{"beta2": 0.95, "lr_head": 0.00513, "final_lr_fraction": 0.0}
MLP neurons of a small language model. Each row is named by its layer, matrix (up: input weights; down: output weights) and neuron, and shows model dimensions 224-319. Each number is 500 + 50 x the weight over its row's rms, rounded and kept within 0 to 999. Numbers have three digits each.
After each neuron's rows, "fires after" lists the tokens most often just before its 100 highest values on Wikipedia text that the model never trained on.

L9.up1118:518529549446491441504504481595521496513514555560436603530548442510493466415513482465477386477549491487510470398436450467506583534348576441482572480491470584491411488506473543449502567543397485573499576543473366504520549486451427538476437545518563543546509456478507424558502477454508493415
L9.down1118:457446502545503506535488597491595555469517566517502544501474584424505538620427510554587495533530518395553510493489553584522513491530504503477613524435505499437472579483440533542502434544550532513446600499470460538505513482464685518443502523563521507499420472543700503433522491524505493509
fires after: " ", ",", "A", " and"

L9.up1893:449415473423502559526460467655530480625525569625489512506511467465541505440470469577460501458554461552535485456429491413439572496528522490537523557533520515510502430503475533607422471478492497508471516489407454502529431405512509579507519443497454620576455584536500477390517471407474498502
L9.down1893:533551451490545411513413551531488505521427489453519505386478477488508536543459530454533576560547553548451520554449499513632443500569556462392470464491598533526466453484506514457491572584502555427467536532487438547552460574463561506464465534539517560461471489447421481519429569435464513542
fires after: " the", " in", " f", " T", "d"

L9.up903:512467549505478462523424522454483550424532434590510517494487462403461493467487452472514556439520461530458537515409543504448495603587432527621506464458591432491505534467517512582490608449517476619562568572543437485542549506499454451524447448330553545539495445569538494496512436454494459540
L9.down903:456572496447510416555485520457500518483497493495516500483518557494430557512476605424485472399535500433496529490501511446495452565496497462443450543541477483526535524402485425457484564540476455496475497453560415522432498582461646549484571525535391439468550443537382444594625542487428558504
fires after: "s", "ve", "p", " p"

L9.up2182:619511515549469519476482525522504537470530523521499500502481547475537451495461457549498458427561479473554565482434377485550515533521576522519467478504498621546513513575425500496478549461371539564504549418523507575477519479438413469497541553489489511470456566471490478455478491442536524408
L9.down2182:505477409500572475505503585487491539422477578411500500494429548499557461508475491537465473524534473432494599518509488583537564529448479508639580458539491549568505420487556484595484494526454514573476520492376489527501546480468505562493430569488518415546527441493350465545561593524446549553
fires after: " a", " and", " the", " his", "s", ","

L9.up1792:497548613507495501569528526529554543489462437472515475502432528539452547507461499470461453582494531463484395553539444447494547454500522507458516532402591516425596473540334526479619461451520438551452477494499460681460544514529515523431554540501461552485481362495585468486462413452466457469
L9.down1792:434521442451499468425547488493413472485531639428472474481520446553541453449492600449525473618456514462532537504530419479533477527527494507533513483466450529471521411535467515480568531419510527500573545557569495482446560546481616398520461621556496527507426549436394447505450513417519489461
fires after: "s", "re", "gra", " un", " be", "il"

L9.up2212:492527496474519527512452586458498492534492528496400481494499518532539489477564521561521493525441566450468483456523453513511522493480555447461507529447524457508454508524563516577544530338409479467486492504540527463514597446533526471523545510460521538524573450499498564515541423460515492501
L9.down2212:509510526525532433500458463527514484433574496532530507431550555476579508432481420539555559626514477490454574506502573499441456406525528483542457480472530459438525470449520524498457467531509557559464489484529585530552508443496559519556472455529418488603440523422407511478603535472458516516
fires after: " |", "O", " (", " a"

L5.up1443:434509433488613489493554547504500491500503523552533550572518448426532531545530573526503553535488542489459431587570452498456436445593468473526456504432530493458557504545452486507453486546524505438623462451587449561575496498587502476411588490540411449503531586474477455481503484495537552512
L5.down1443:372456467548441488535521460552457522527451607446533570610370443521501469552514445407457500557494547516541472484444554477492512563514520486433487535563440495441543486530537536448423529451516468451504499415493483496542404458488491489526437557528437599488409500560483495578495415566529559476
fires after: " |", "|", " V", "co"

L9.up279:470455552559475585482530474524627463429601451521442513533598555493560498476475603453462503419492512537521451426523539455428547552438466534636443509382488498510510451487605455478508386530480552523577537469599449433545558493462551565498525554467524517544454502473471443445424503560543511512
L9.down279:538571435468544513585569551451453610563493518512514552502485535623468539481496555549585531523435455518487505398433487484524477464566437532462471398564539497572482576448440602536506448477492515412539550496565515521480542535494509540551479460540391567493488498496548466434523649522547569470
fires after: " S", "s", " "

L9.up1545:489493507471530546462506533535582498417510537490555538537562561493416514468523455541511575442498503532514492554525496509484511408418500525554527564495564434471508463584546537413565429437580444537560461506508447590541464494535564492583461458467531546459470535498542493498493461511459367463
L9.down1545:550415573465468503526606477543512518466465425531498508448585412522472502455550416556448489561501508513519476472524402570565468517532488510482506504520592647462488430537563540447487505449460513474454445498471526598558569469483452584483465502536502460521496372461507562536442395533505551509
fires after: ".", " re", " Re", "n", "s"

L9.up1750:477601504568452502511431467534530460356455581436534540566491530513392534496466584535440451393497603424459507485499531558479527591363499444486479557496586490492506497501490563536481551438452440556574493466565495425505630517402470532412490484425526587487584441539487472484444554562478459484
L9.down1750:468485503493464415440420564539528453587516536519439476505430443453489486519461553419503536507521477522652463503466500549483535462551513587502417501478477496535530520478456465500524515518508562553558507516494515442422444506502494494463512585458521504473522483514616508452480472488552547416
fires after: " ", " (", "s", " re", " is", ","

L9.up517:535534532441496566530508536485514521599550529492541482517452559518396510507454559603548517512455422490480573450434521497604591515505558486456416596512402461506509515527507493513513512497582467553538529498597438475527467405489504473462444515457555576506596526476509577522482489473446588491
L9.down517:540475495492426535525552503631518533506429378488554516432515661415535480430470548504565507520622458533420525538487540533441516438489438559573432562498489482442390522500454477515439545580571532474491491459478540518482479519445494573444429531567460405528437522468536491542541451492487481598
fires after: " the", " in", "ar", " ", " In", " p"

L9.up2277:469466467474515554538434561531501514402431475486529547542554537491472482450527547554503448518471595494531525500417600448504498455471556548464484551506526530483541394513486545546441497405482480499526449555573535541590543408488516536578464563489522534444461462437566676543463600567484442423
L9.down2277:443491475492556461472512550454512404504464459446536550433558569495524496554555416528514501506549475489425554489446490513425532508482377500544558509562489502425441464536575508516536453521560562517487560504377433459604556508468486500455583512512488532564391508584511473519558484474468548531
fires after: "s", " re", " P", "co", "ic"

L9.up1400:600555628517506476530498482453495495499494498529440474554559598503420541529497553535559526468448526452464492465503411528516522567407511531490569529368455491492547447534576578489424448530489531557551581601553344517508575458475403583481609508488575574396485526573453492538512511451549453473
L9.down1400:420478447452486432477489443476509471495514550507426464470451553486509475602473610529583500548516533487470393532453638371497483458547493505637488487515542494411517563517515513488592458503495529477507510432585499546538513504478529488425511538504494444645474545469480427504471502537512465563
fires after: "s", "e", " in", " ", "ve", " E"

L5.up1615:557459589528515440502514550359406442427471508387509501516589520495533586553450478415513498487470515446494495568529507488449444469541507501485489563493543437372537416490417495515386442464432585498466519442432465502534464591528478501480555453492412436393472488485535443600480581515502473487
L5.down1615:486564475544509465505502495449392436588486491516434558506468535533461535575457455639555531497433565501493495439556540425410415555464425412507457384433442586584453555429526588521581478546467504449537617464605493462502461535475459532399508445441456571442526449564610483488583489590455427471
fires after: " ", "or", "ed", "op", ","

L5.up1920:526450550552490513553539557563503412509473433581486494406441474414558508501476510603479499512484489419567392463535552543481409462583553518530535460509536510565450387554556499416461565501564446454592495538465448412448430534539489439504452551464414595506518533521435436483496526516442498679
L5.down1920:497479450535525551417462483551551562547462384530515446440478440576500410491439449457437485463549470445439381503553399553467464586432525523554487496484581482514486525458447527566481534564537444478481503462445463519564534484551440488476523546444563427417595446517410571551501490494430463525
fires after: " ", " f", "par", "ce", "t", " re"

L9.up1139:546550528628591532502506608469585545416575514512532511484509524454419543534493418427523524540506473486532479564496459436524544522472582554524476566566456446541410478503441454489505528522492608496652502518457405517500618545399520546453412487510580528465528464436510536463509496449536480427
L9.down1139:506496441517440550455428549526458478525543517488480429497437558413519516450460544520457536482511587428569495425478519517492475516439485426388545473576473485510526538524423521488525521488443518506500563446643517507410617492575523412673470466545463451504409482517434591514423448446472528506
fires after: " ", " Li", "li", " E", "),", " a"

L5.up1405:496550611606476556500497565490484532429545445458437498535462500455590500599506527503526519580506521529493453515550527466499453455584549589513475492504496494614433511502490501522590494630626532490577527438569533452422542467457474472474400512561422506510574487550545516469550589530543500556
L5.down1405:411489490522509569524612396599493505482448502519521513576462546513446448392475461450506516492531508548430450494498402459463480439472552537603561503533601515533494507506480427542537529405547580491561463483516533549523516473512455508541413500493486514434500458560484458486577559574482571554
fires after: " ", "va", " la", " f", "pr", "f"

L9.up666:511481484445459580548537510491509561507548517458499507496542549473447475527461496445514469549495509416372508505532524495568577514547545456494504529488429375523465425538554523502513499486493515517381571491466479615526579525465535524483473456469639497469515499533616413498554476470647432447
L9.down666:450557440463524438442425425437466510559514438569497571574457515588602482446484465494490526494519519504592535503585537469524471527560487479529551522532452537482484387498523579514425483541442501497458537446381531475558488475604497416458456530518409528498523473476473539464500533451518506496
fires after: "ab", " ex", "c", "p", " in", " con"

L9.up649:530573554506489568491510610509532513514588646520419471515460545547315583484491465616509540424542487394431526428444453433581580484496488449494491459542526533530518595523466461476489435463510501556557422491491419594476515486541520499489568488448515508400534617511431505476491492473555491501
L9.down649:479491457507574540505599479530426505482470561488473455449478516448433396502429496389497503461508457552533514439513501403482539522413442532545407559478548365580554538524579486491560456521637480512551463490429506567529483522496515540528469545500524505519593463474536472509456494530498452563
fires after: " ", " the", " de", "ual"

L9.up47:503515464583445552403574536508520492512514519442520543449469534521502491520456461478472528545640541387498463536543417470525489467465502461527517491473531456569428462518488481423494460407583546483522538520573511442539502488502460527524409600525514457451537539533556514436430569536494511494
L9.down47:515530485508515512443475520494519545549560479448516490486413564441441440490400440559466429574485433516579484374489501501475510494450486517483552468561505494542527511473380654601474491461527491486507548506398514467578509588439493514578541493496387452469450538519505547406519557491419526517
fires after: " his", " the", " The", " Her", " He"

L9.up67:483499585393586472478503526553579463495521472466517503546526545505493657410519521568467512524477465492496488516416487479393496448475509477453447542470503517450461551553477546602462489528453499499514567477492492494512565425514486490511552616421532513516495587481545474511371479458504491430
L9.down67:518626485648523508510437488508479465555514456511446521514564595504469428575510552479513467545439577473532519477406462506473456483496474551482478392511515519516504522414478570503483493424442587546500464464442411451458433622529497449436502424504470454464476387403546513529560456519536448594
fires after: " ", "-", "s"

L5.up1023:455437476437547517533413454456456378622561450546546585488538455486560436473418473509460468557493485468545525562509481471499509526541478564489515536495590467533486429533500494574427517535523504516454420489380572499510481487427504515533478496421527518403494581494442460510504543493462536523
L5.down1023:516455574549536522478581478589548531500505564465498578580424511497495479556428443446481445425542492547452458477431469465458512629494473524489433465494488591571438448425511478380445558423546440482579414391503530434522490434595510496528475433575455524550578556502486526518464445551470449556
fires after: "hi", " W", "or", "ri", "o", " Sh"

L9.up1140:469501518513544482472468484533524550472558509553464458528577499550522560445451590487525454452458601549558460581450438407575550502466497504606449497456486465486478510482511488448603613449549526500552488477545483504529515461513457540440499488504611539381514518449579526366400512510449591490
L9.down1140:582497428502555525545523594524453479506507480516566458471507480617509473452568516428524466410482423644503485470505488512498516468531471428441584532561488531535484582597503502533457442578517475420526470555475538505422511529503531496402490475534459494538540392498490421546464524532475553446
fires after: " S", "S", "s", " V", "-", " the"

L5.up1831:468531434471467502553502539419411463483484557498576548463489476349555458478535561527481523469481594505536578560517568450477525471529506542519553361537472421498507513570488536517452475514555546522507506400517448531543480504505471515475425457477453485556457482497471547553548492519517499514
L5.down1831:450421436502474543490534529522506545566451426546468469528483600496569442496421398501611499486596481487481411544614398485532402559518455512442430501486531550575483465492577457438534471566556553446485526424496483495496564495569486577507529521521388639500490518488615472551502532553475396505
fires after: "or", "W", "r", "ri", " ", "e"

L5.up924:534567524478523536568471523514528523521513468470494522476538542499603605449516502523545444530445479556529548469467530431572582497519421468532479469441525546453485552475551549507405508503481409515541470484511464442472533474468457423477601480433526545590411515433493482532511453458552468514
L5.down924:542520437535490470456502622543520521528495553564589450531436523566494491431561469468575520584464500441649580424551585492569501455580562426493551501526516476422452428500524541467535493484417571411383562468468421586426423427578538492458473449551541511492561563494493608533609484532526579480
fires after: ".", " ", " |"

L9.up2005:524478509449439478499511481568531519532587528535486516535613617520463568526441465459566550485539538506547584500497468502597545540480444447426464535493480523559524441478546578554387444526511468500542510465520398524549588466505517477496437488531508557510528560452486446491551553524461537389
L9.down2005:588558519494434478459496517534554488542509536471441521527496598475443438430482462527483478514403440521544511477465482442502567404494505493552528472519544521555455406506524593589469567518599376592441604382494410512587564538525536451562422514468532507446490594507469540443538516429496571480
fires after: " in", ",", "-", " In", " between", " June"

L9.up1041:454404457527466508352637561525524423537487557458440509566533494441536472417537529465458562552478588483396512449431590506509493507429592497574456523406488565572607408472544364453467538420561484541464544519515555485521492513456511569569468511440568608451449514454528559477452517508487515385
L9.down1041:498524475555528581522456493566424501499433505437475590418519491447546609585494558552454515519479495538458495543569490514464302527524428533457404476523527475498538545504508411526509454536464533467457427406608461498508479527457393550444512474458553483582516441543427518440453523531473572539
fires after: "s", "X", "ff", "ra", "y", "d"

L9.up415:550480466486469543556521575554571492451439425526494472541543573434391537534452531512415542431618495501492559571493420436500431525427464461624523501413560506433564449559515551572469491516444545554458516492527487534521527434474478491466523457470589515466572490396579494480589528552541480505
L9.down415:433474499547506459523485548465515506555518544497522333448451496546605458537490473511441547475494451484527483560567457439456586463510556477503467543576449488580487554514424571530462598448514540559524422453498475492474540503473463638460461535583464461463508520458522506526397545576568584554
fires after: " |", "|", "---|---|---|---|", "s", "|---|---|", " p"

L5.up1129:589554525461413522516542473527486580523459372478491482455457482524516539459451434465460469389470520593479466480571497444409508504497502547494542571586503529431537560547604528491454507483498512495482542504529469468431444577518535415432422490478576527494525555503563556538606529512558511460
L5.down1129:508456469481574520442494585517625443490493400565524480498492537571463440463418471522517480496430462516497471449529415509436484474452625590555545476454507445455571505498467515567516481533427509529464499524494463564519421475534455472439552453421536511514586531454479515541552536486443536516
fires after: " ", " take", " the"

L9.up973:521635494506471512515580461567518423514530445494433542572633558598523473580438503439539539362453455529432493505435547393523594558460502541531463557473555604498552444457623452530544482509477471591592626527511520587514552442451554457455476442551636500466581484424609407425459512466480549571
L9.down973:491583468545474473596493541404521553493444412531458462470439517552461508549590447459547433563462528516495542457555536469448513571526453481437472460502514542501490502536421452387533488430509456462510511493460559557544582536470548507477555567545427593430449451494455507518539463523540470471
fires after: "s", " S", "en"

L9.up1624:596559556481480567522478540517521447447490605413478471526625549508484477480399516592504504532518543459529549485522528557542487488373492421569505504481492604518514468452520483515437562529417479441446514423518476529489510467431518474521473523509481466499465474489481477481474453496445460492
L9.down1624:469461522559492566480464464549453538474432491549469472561410553451505512488494482447547488511491490465500550459534669612471632481549561514511517445485522519538386466481490470483398526487531460573395446347458487552564422482542538441497509514621528560496609548501454544549538510372431502476
fires after: "\n", " a", " ", ","

L9.up1463:449475580554468558512534476581476486501483404597502532535538519454458505487426502459523558527570510417461543471551480493503559578451536481521500525450502479544541478447480450503621566444529548437430548539435508527506543455417464567545442444538537498402567519371540485553523477439528557508
L9.down1463:506579461518476513539518509495538460569512527380481541613563540548549458571554445447527432547462388436532480509465493511500555485416467558574523626457532519455500544424468441522507545487497472480482440417510450443518488467557464488482573504511523506517438417484512518592468484511467499463
fires after: "s", "es", " Con", "c", "ing"

L5.up744:558449458431524527443589520551544435544519460384502443448439526492481472527447500467480533439548570471461492546511485577470543584461531556521525508508496551563470476527544543520479513457521533486603541500544496453540488423471469462469461568448560508410538423461565452544572590505515446525
L5.down744:569498569514440500564463498533542549473505542477515487406521518436532604515380469520497576523556442465463489461504558513476446516531471480443463436401419424540550574427451556508498524578520492505506488526471441484495492632431550548523534464412589471546542450463466544469503474441457558505
fires after: " |", "-", "l", "lo", " may", "|"

L9.up210:517481451577494572515519480578604562455482438407509578390511504426538504656492548536537483400495575486540533448431561468484577547508454422485442452456442536464532481469467517496505543457508455552471434582519520486546506476577412477508472530508480590463457537491506521463496538517501460553
L9.down210:363518560506402431532611522469551548495535517560595563474474418524465440356570447444472484493443525513460497477536540583596517523463521408533490510474491489531501565485596530429507488509468533567494515537463448525468516546557505476462492513542520495548512522591431479514488482428569570585
fires after: "s", " qu", "e", " He", "re"

L9.up454:538458553500425583519534469546515528550569521524557474463496595487411529465444454609528453466451512502488555425471480566697481496555568522489481444507483490529434558560521501490473510495542477527512481544572479501534525485453463566566511416415513561457533573521519483513480545548560426385
L9.down454:423496519478463524462580497419491530467489512517559491417513520497492510461506431521458474481526468520618502460550446486446525517488460521573469524444436544451505525543513443512423447458458491540428580469483525528603562536571427446413482479566559584499537482452416549526457516431578490460
fires after: " the", " a", " d", " A", " "

L9.up915:450455549450520488488542469537519441532592491501449541460492474466539535520489515506558471484433396506478528568489467354550551501524522457551544582482505558440462505430521490419497551384573510554551516470527524557542495477535486557474494456498452403534474487427513478449589550384457522442
L9.down915:463535512457488516524542486528505571384480432471523470569546595510475509451536520502454556492494492488468458544489507500439560409455573550571586504445514500526435518521418556512497516547574509517605492511609460537493568535432590478488481523546598459458499484525575590483474557490437520581
fires after: "s", "an", " Ro", "n", "c"

L9.up1644:535557602592501536490547499449657493525479510565511482440558589473436541517484387501485516380502497457518488452452449580567468533501475516497535441454501499488460483523533420578460498449463493467504476569499422609478526498436472482638477492426495599446492475457476467511456453464494546463
L9.down1644:461500415479549447479455519486531465491508458546545497364521580444545523515452476474404432512520409615572574480556490467455454518521445444476457572515485488541494496548536428548488427503554524484496452455454534582448503528416562474439457502514461502445507474474370488472600533527475436531
fires after: " the", " ", " a", "s", " his"

L9.up1925:458484569584458559548550502444502544482528481425544451660537549415536595511468518464431490437470493459488490468533534479457574504449510523517554413454484609515568556483521540559542517514515520532542512467497474496537515522487527511489565491471480462434482516505568560476426456412500576455
L9.down1925:489437495426489478469536503466448512508476524478430485496531403535523457501516475466536540496536452548584603476418541486607449593548538480558464441564573486410459543548535554521458425575490506434521490474517487454493492482479560488515482445500556581498566526561396464471504542602459444565
fires after: "s", " S", "\n", " G"

L9.up314:550486492491469538583536603586526429461476531444477590504454482565527514456496439558490548496575476516530486507458535466515475404463590521543543508403452577557516456528431513452556520449480532502495561419583530456465572536483596662662451495404513596395513497434542514494540517438457470494
L9.down314:464448579523468337523540603510504519559487443569557540479620451506549504531522488527492439551486434537561581632481444430498463511528461524558508513513484473464593487459574515462515562551484480423444500458467535506481471425498434477409597465512534467535563475546484460456457492631479417521
fires after: "s", "T", "y", "it", "c"

L9.up1851:491486504527569509483552516573591607498509521598447465516484518567420564462472493537423490539557539536498506566453375490547513514520520482563508485481507498519556402469513550515429574485662500552519573545682551630585501540477450525456489540446494500433470519466551430499488489500548472511
L9.down1851:540552502479547512515475483448615506502445501529546462493449472579475468475491512509572399576454540468536579499456457615453531526589450371545542580514474507470416530578634459538449476536495466482505582495420404525443562533538467561493494505519472606449508462556414464497527468545484574498
fires after: "\n", " Ar", " C", " a", " K", " I"

L5.up539:449454505560483453511535542480466460475599523533508585519485540582482472445426574572562567531447484497518456584437486476480314492504556507513466458554527477490500392496474426435573397535577478411439522441523437481520615466492611543580514489486544468545509505482544499501503505509519519531
L5.down539:396556537553499481601538489623569491398514466466609452520563498451503509522523514566425427534464438449505464512501556471460510459424447619537461436511488595533464565564469500514557555433572510485543549469618542487503542556488442440457498507538451487435472421483525415505503485503414532467
fires after: " ", " W", " P", "-", "f", "t"

L9.up1130:481592517511472476466456503533566435510580572436462575495435526483504563552434506544548526439518498424603477521463414401606500499493533515512461517584487523498580454394514511432535551439557507437505559510503560633468422447494490472537436458482528540466551448590498595498492438502508495562
L9.down1130:484503429532499530500548547502544474521575625505444482504437541520497517626468404584482484487539496474530530520546501433511455419410544419410597510493439556507490547573491588592513538470428590503493366434513445459603538514526539524533434465561425470471506482608546538496455493454505579548
fires after: " the", " to", " an", "y", " one", " The"

L9.up628:448439491542444500444529522417525509533484523606516578530518563509543560513415518553499464441459540469491428495443536524590481572552526568550493493499495444448516510540438401547494528520521428518529465576419468588510464478492526536510479506510471472508467536601522482464454550456568536493
L9.down628:568461606483599556455571421445517521497464417467515578471597542573507524528481576531503440503516488518578467540487544455441421578510553505432501474569468554575446450586448532448434543420437515534498430429475567477488546499535496436504489544527451424511594534494480474516532564464550450555
fires after: " W", " ex", " F", " f", "im", " S"

L9.up2113:631494498580508548509536534576453611478528584492482500586414511420528535487458591443487486500502517460400462563471433544548571485502543554495547494496567491519479428443444462488535407479576536563509442487549433494519520491476495517605545595391490543473507457391563574553544548508579488455
L9.down2113:492499446502505456560484468443513463511500444537513415456501432521476462492434476456562543520600537510472500538488447530444490533491459468529517482552487570586445438476424532486483472534511546454551556513476416473529404400457536495518498557634456590577481547535438507506502460499536574516
fires after: "il", "e", "i", "o", "li"

L9.up1877:445475516506500390495515478460508518416551502462472552518610503396491470488498529512558508493458487536570581545510478482463485555531448447503440585536621487487561511380488400490476641459496507511449466528478550523527572478458487509562468414376462522540489602470444461380401505496512512476
L9.down1877:596460516480549496498450559470462419480529463533536442426436516525575595443508576521534506477493519508467482544547352450525511543499409502596457466502621547519484435404447541502477528504552567534462573390535447522440437541486562557539491510520444491506518458519514459551505530492523517452
fires after: "s", "d", "la", "p", " the", "'"

L9.up1767:550556486563531569518550462536509528495605591555414512537512393436521605391461532489542467415561448558529488503523404524546555493470448484471595511465549522513585561421551552438516402524555555580472483535474467510521498455507486580467573567426491579523523595493510542444561481422461563523
L9.down1767:460556512490535520475515549535515568524498380503481522514459506552553511541434500540491547457508507424507508490508516460500476510454513560512470372536519495506565509518429452392600466524483535490493420537421479546456458526549537437547488476449404598491458401531560476601537565570474509495
fires after: "f", "e", " O", "g", "o", "i"

L5.up2151:569478448417464439498460415446513535463426508567479519439473453518507582487558536476532436441445517483541518544451592486488440435519499436474515530529459373503473603520448519544511479522510534420425564569500523471430567653574566422513471402568421505501422550468496416381510510531583518421
L5.down2151:504458470572514419508484533507481446579582586485519512576433428503577542501454448572420517480428483601434466513600467583550482534495538563437551477452434524471500447517483452504500469444487501468413386503554540466482528468462428582490471469486452585505516528497506482573465482544528493536
fires after: "it", "ch", "at", "s", "or", "r"

L9.up1203:410511516571615444392541558474623527500495483505412526558547467495439571540502441519489488572502694522525476493386535458625550407482557547492512454551480501564438471429502523487475436615482452583488513519440549474531546467444431499554511452438488480469571576445541509526460451505499485467
L9.down1203:528512517480476529535468500467517520585563519451447500522517556549491534499487565431492458552469529523558435489488552498603473548474529476423516446481543558552466451537445529474525489598540460518480459550440585539488464556530546482520508460486547490602526463479573543521386537545481535448
fires after: "li", "g", " Li", "gu", "ri", "la"

L9.up2067:494503598553445517488492503478539520486499605463494502555555577452453495457456518495588488432545471474511495510534541398472614458475466437522517564379501505530459384607534506482497566466479451474438510440531456447470533482474578629455531562446557471519556537476582475554497483443403497514
L9.down2067:526437467511507486520436520483537463504543493477559514558486495483497542459490544434579431440519436518509486498473445552483532529490502538508539509592567500489594522357515481554480450503470585475486494477487427493455470564464435556518476512480365461591574498472501435508492468527554597431
fires after: " ", "s", "l", "d", "ad", " ex"

L9.up1549:530528488534433586509538487532532505486563461579473514494575489447448468477506569553561473534550573514435517475479489558478570502533497440421420448517500518573461575328475508546484472447431441493499457525506564498554606457468541399555478567482514499561517475448432441469498448494560530456
L9.down1549:531535479562514486527506533491491539535505452506488501489551563571425458494486457544489459498492505486518470511471470548451517466433520564495517496425599567475526431527524531497477491517557480511485497507491519493551478542543510495473511479558502468484469547567074539540526556412532555485
fires after: " in", " a", " the", " In", "In"

L9.up1956:512526457435555543447454522523553594624595504480559516448438479474469519424609520470449494589495524504561521549454481578608482529473473546507533619488511539522465542441549525484459515541556520522502566456438439483479505489545352596526505571519495484390483454444473555438479438464452498543
L9.down1956:506471477572474521565513534595492490503449477515544351507511463600525517544537501490581525459463519534520567471520409503558540535479573491507448500459530567532488514491481561586527464463536452535514472471484523461419531490563520447543488495447495575489406569421467373463603451444520546523
fires after: " B", "b", "ma", " V", "B", "ba"

L9.up1764:559484517521449446591591542547531510521508510518437512458546641533522538501460583594489589541451535463558529450411512546497490437495608377482523508504444479611443474484516467510551372490517451535487522550534471630509447487489474630560556438509547547393561530511514447486542504501494491444
L9.down1764:573524483433503515519388437509452504495556467511509482464539536540546543488497524576514540421595438572449448594523495502480481535519491526526443465517560417466519458483498526494465531511501431412503570449556535475429512438498584463484421471527490513521532557427527425458457488529535522527
fires after: " in", "ab", " the", " its", " his", "s"

L9.up1059:469435526591550437497544443597507443393446480458488506558492539510465480569554579447482460544515474437576464523349547530501470443471481434475462515433485555502480461437442555541570520495555500480510399486483551516471552485486514619558481533513440530520459438467534479537516509539464470539
L9.down1059:494473459502604522414585487526545504606485443538498504490559476562576523430579489534582587492434519533505573412544476442572464527421408549526518511463487530532530465393488544512395483533522547447517464507430556449446503525476475548458512544477501446458432562506405437532520526448541478464
fires after: "re", "e", " Se", " be", "ce", "p"

L9.up125:380526428551518459541548460491471588450527516460266493517499616501488521499431551541520528507423577500537477508470623441481471419502492522397562594408557544518513544483500518504556523457596549485477486474419464572495553569425508502470591587502510516557516559476569496425449560480495508582
L9.down125:575430469496506531596610526495540481463482383526450458443477584471549597521453522535498570481585479482479550482464522520523465471443492467469536544487556488598559459607479416434557462425433510414518441460519467523507463586486598429488504539399456484575493513470573418527542441536455400388
fires after: " re", "o", "e", "b", "-", "s"

L9.up2156:594546480526518615490589424570610476512516421499485479507539458502592513453513447451576544502591455500533505490405602506480458514526528508433421476462539604489507513516548496520534522457483462538528472490544348562462590491563546484527446578485505407447517543472548458446470526450456535515
L9.down2156:490493471517429533579494497438527541534464468512435407378453548548412552541496454508494527514472470451468493492534528480478505524471481464634518522458491515443451520508459466484470542522572595416509537454570577524510537557456435493462539562535509478583416549475345505570505529460606463422
fires after: "s", " S", " in", "j", " In", "L"

L9.up958:595508520474445527435446491603508571471444584493413543536520463537463558524463555561540429402553532550544453542499487500446509613477514527513543531537505478521573385460528549460509471456521509455565494578557546515487496524372481565556521530448544473493555533524489541486481513507491510443
L9.down958:590579465508486538531518584547526499523472564471551441437469521432468511540493511512507472512491487368530524542499478500499506416495406452496492462565369411442535531548527510529556479568512512442567630517444535587547481535583477510557560477504559516582485596531550535444461475470482551433
fires after: " T", " a", " P", " A", "\n", " To"

L9.up1260:544544466511569552553492511506458420589485469596428539487434461435476509413435423518530459465532457467491528434436396460530556518552574467492595515404570517490464508455578454468446488510499504478542519432441460554470551493451443470504505510494438503513450646533506532497519472515564550440
L9.down1260:512538482585557386425525425417505529492495563481381510544522527458449481502417489500429517518504476454431423502441538505549523553545558543574544500426459539444519593532445508459532492551538510564584484493567534592488590503486481511481473443503476511509553383517564476499538575551398472465
fires after: "an", "al", "-", "n", " Al", "ti"